config.toml
n_layer = 11
d_model = 192
n_head = 3
n_kv_head = 3
head_dim = 96
d_mlp = 512
vocab_size = 965
activation = "geglu"
norm = "rmsnorm"
norm_place = "pre"
norm_eps = 1e-05
positions = "rope"
rope_base = 1910.0
rope_fraction = 1.0
qk_norm = false
attn_scale = 0.102
bias = "none"
tie_embeddings = true
parallel_block = false
init = "uniform"
init_std_qkv = 0.0338
init_std_o = 0.00589
init_std_up = 0.0338
init_std_down = 0.00442
optimizer = "adamw"
lr = 0.00254
beta1 = 0.9
beta2 = 0.98
weight_decay = 0.061
lr_head = 0.0127
warmup_steps = 244
schedule = "wsd"
decay_fraction = 0.673
decay_shape = "sqrt"
final_lr_fraction = 0.05
batch_tokens = 65536
seq_len = 128
doc_mask = true
train_tokens = 245200000
steps = 3742
dataset = "wikipedia_en"
MLP neurons of a small language model. Each row is named by its layer, matrix (gate and up: input weights; down: output weights) and neuron, and shows model dimensions 96-191. Each number is 500 + 50 x the weight over its row's rms, rounded and kept within 0 to 999. Numbers have three digits each. A neuron's up and down rows have the sign that makes its largest values positive.
Before each neuron's rows, "fires on" lists the tokens most often at its 100 highest values on Wikipedia text that the model never trained on.

fires on: " comm", " rele", " le", " t", "ist", "h"
L8.gate24:557578578543500493557562483467473433547485545460494449504468525502460452451381458574453425429421440505480540489526442524471502535398505630521501543613437542599574467502534532458511447451500517626478502528469481434485516508377463576478565464529469592497495554450514442506536512525482442483
L8.up24:454466486519486492554593497539523464474469475452554463419480442467451510496482468550567516555511518469542473535500485400410537586373468535503419486557520521437497508449530534460460498543420618524570427406548588507494377503434517473578580568492519476481408535500524441499576517477532443422
L8.down24:543516578459606490486560539521491520463435481393357543427461482503505571449567473534516486491524507508381559547502506445525548525506478471542538492467463526542403533471501491523474586575438515471523532509603474537509434423473602506504403470519511498487554398552391547538502474524539520477

fires on: ".", "/", "re", ":", "°", "-"
L7.gate117:599506461455598464603575496552477436416439493535411492531523506476487503442497569552526582419457459427477473421460477471450575520444511591589442515519470508356576539524447401518457527493562527483474530601533368479566506451526537517523530490469511393461485476493581596458494441588470527475
L7.up117:468440519535542451481568429560488516534431554484488600558561596577511531496504588542496426453469438373473487561492460451543521559479501536538583493537551482492469569420471472601471517557510469432423554539604511429585524412578545474577406451468479478539546542494435451479490511517527471459
L7.down117:423511575481516559450490580518539487501550483504453405475508503469559484478514474478507399543553471464470478480485500489618528573533464514449478466412523507490502489491472428575519435477477582583556503508418472544523467599531440586399415546573524491432503487539495484485499471351558428582

fires on: " pro", " b", "b", " whe", "il"
L6.gate420:405510511490499537450628452493490438466513511462456526452530513519423501450498409475510432421508425519526548557485498478467524521489505456555494442631564526445573509520468537531482488457430487492534420536519522573408513484454535548428525502570534513481534562559525532492535491486581507569
L6.up420:546546531531455459562501480461424548490469522436524451572531562538567467520434481441418548535556540528466508447404520506515505510442556583548476507565508499546462524425476367546530527474534501622566484538471495558495484469619485406498526428448492452515553552458559503403597420492450470501
L6.down420:601448469457505575475487518429538507539597512533572413425405536578550551528565541474531510461456464471354490389548448476486472449463484499535477475584452501427442492498415443509563456516466481463495501563526491536453448438449469590390510469482483580455542488418492499531456438553521507522

fires on: " b", " f"
L8.gate288:503539518483448475486563445542428469491442517459635547484420567557494549454543353482503418513545492573526492488521524512440477418495471440510526402542481432476548605473457483535562598495509481582533543487599526522478451563421513478454506458444488580549398515520576485401444480523442539423
L8.up288:519559481505452540452495488501470433500420479543618445529388531595519527492499470470448449513550498559493544486507545532488407461489506528530460468572499496435545563462568437489485522498543441530596500489627386535550455501487568562470422545465496490534451539509560475536560484554391388471
L8.down288:573492453458463559636542466506521495513454473491484522470411506574567547519534464504550565500590512616379520505428490540535471440470536505512536479541512592573402587568449478506558467494449500513468502514578491505511484514453474524494399525521421482434538550542538598507471508583511429539

fires on: ".", ","
L8.gate108:482469536556501400518494595511502478487499503539506490417508418491442438451526414514492392478465503595465566499535520520554552566478542508461582438493490458390495547546521443558513579547477505499492490510524445424450462414493536575488454432487478460501555479527454448516461374495458564418
L8.up108:524511528537463465497564589492533510530477598560630457468521507488521474481463539386476450527476593466492615476505531536584538481497498526576517470496406489505529396473464472476529536470553509449487545391558508538521465419490465559467495499393489478614488572451503545607527460466439409452
L8.down108:557461548514523491524492470458527546397440492429478524493573383482406517502498458466398543555511448522613500439526536509523481477408448442490425437475467542502512475462522535504607419501536533487496507430615453517512553474592542500605621472604438529561454422524411501456413564455537478579

fires on: ".", "os"
L8.gate258:547447612471524466581567416566428525516488541476491453477533504465537515331456508527368416449497538510492505499511481531406505511554550612609462405471478468513620455578436438543509460559409560491531538502578463536472520510520458486505526525460451405453566513588487525445450494543492570379
L8.up258:499483564568493412521522404478503471493577558437405400501576556458502441454444576535457433469455518516468563531619480503554540560491593579611441423510454550534598477514458579559516592521519471550465551544602595489451490458526468553458525475489497402512605465566514491403534487441513499438
L8.down258:540502518494475531529446550501458591519561460467529483449447505478489519568515492517511495473489488506571567547485485526494430486568463461568575443454424474514438560531467581584516582433534581488486447373533499529502479499471542491520476436586562596568436408549492535543524497471501472601

fires on: "."
L8.gate502:480495573554466441528548483474481479488571476436475398543578461534486487458551561508480492563473502485481581515469456543434547421532561589635447521463415525473599379559473526609539580493515541448514527492682536486493458529541503557500519441447523479569551475529537497487518380434478563405
L8.up502:496502576490413520392472517520534479465497554491452465499461507519576510469551469398482460555431514490503469426422510502555554570458502530501468509496415466503463502478452413463602473627431436568467516488523480525501507432541526493522539570528523391513446477490477489422467489479423488508
L8.down502:523554395542560548481548494455518551511462497456567457422640393499466488424442520492488555464464356503621510464544457446473485578425449529534522547459505472484401494457427561570460499467539490552581494489466422526456496491550537455603578430493550501536511485547550596506414544438519532635

fires on: "id", "an", "o", "ov", "le"
L7.gate258:529511522475491513453467509580546506440489424405501406392549509466478502484610508506523565437526563481554580561515560497488510511504415582513569497435496520519554498582491567480452510537575448457430470547467511488511454432474489519467467503476483458457513539594534489524508510419494448454
L7.up258:465622501453450533496494439600541494510559562471484490576594500501434535530550504543584496546494507602541466577441445531551499381471555548502493566387530493457411541601524542502512480481448435541619500474492402614501458425486520452434484481470495529519541574467465545386485447488507495502
L7.down258:506489493460488504466515606534430479499447385522505466578385547534543570533440426366434484566498630478441495472535472450439518556479511558535527484448474470474402456505526521471492511490558543480434525444482468434554403558463566480483511410473508499445482502455557593502503455622428537520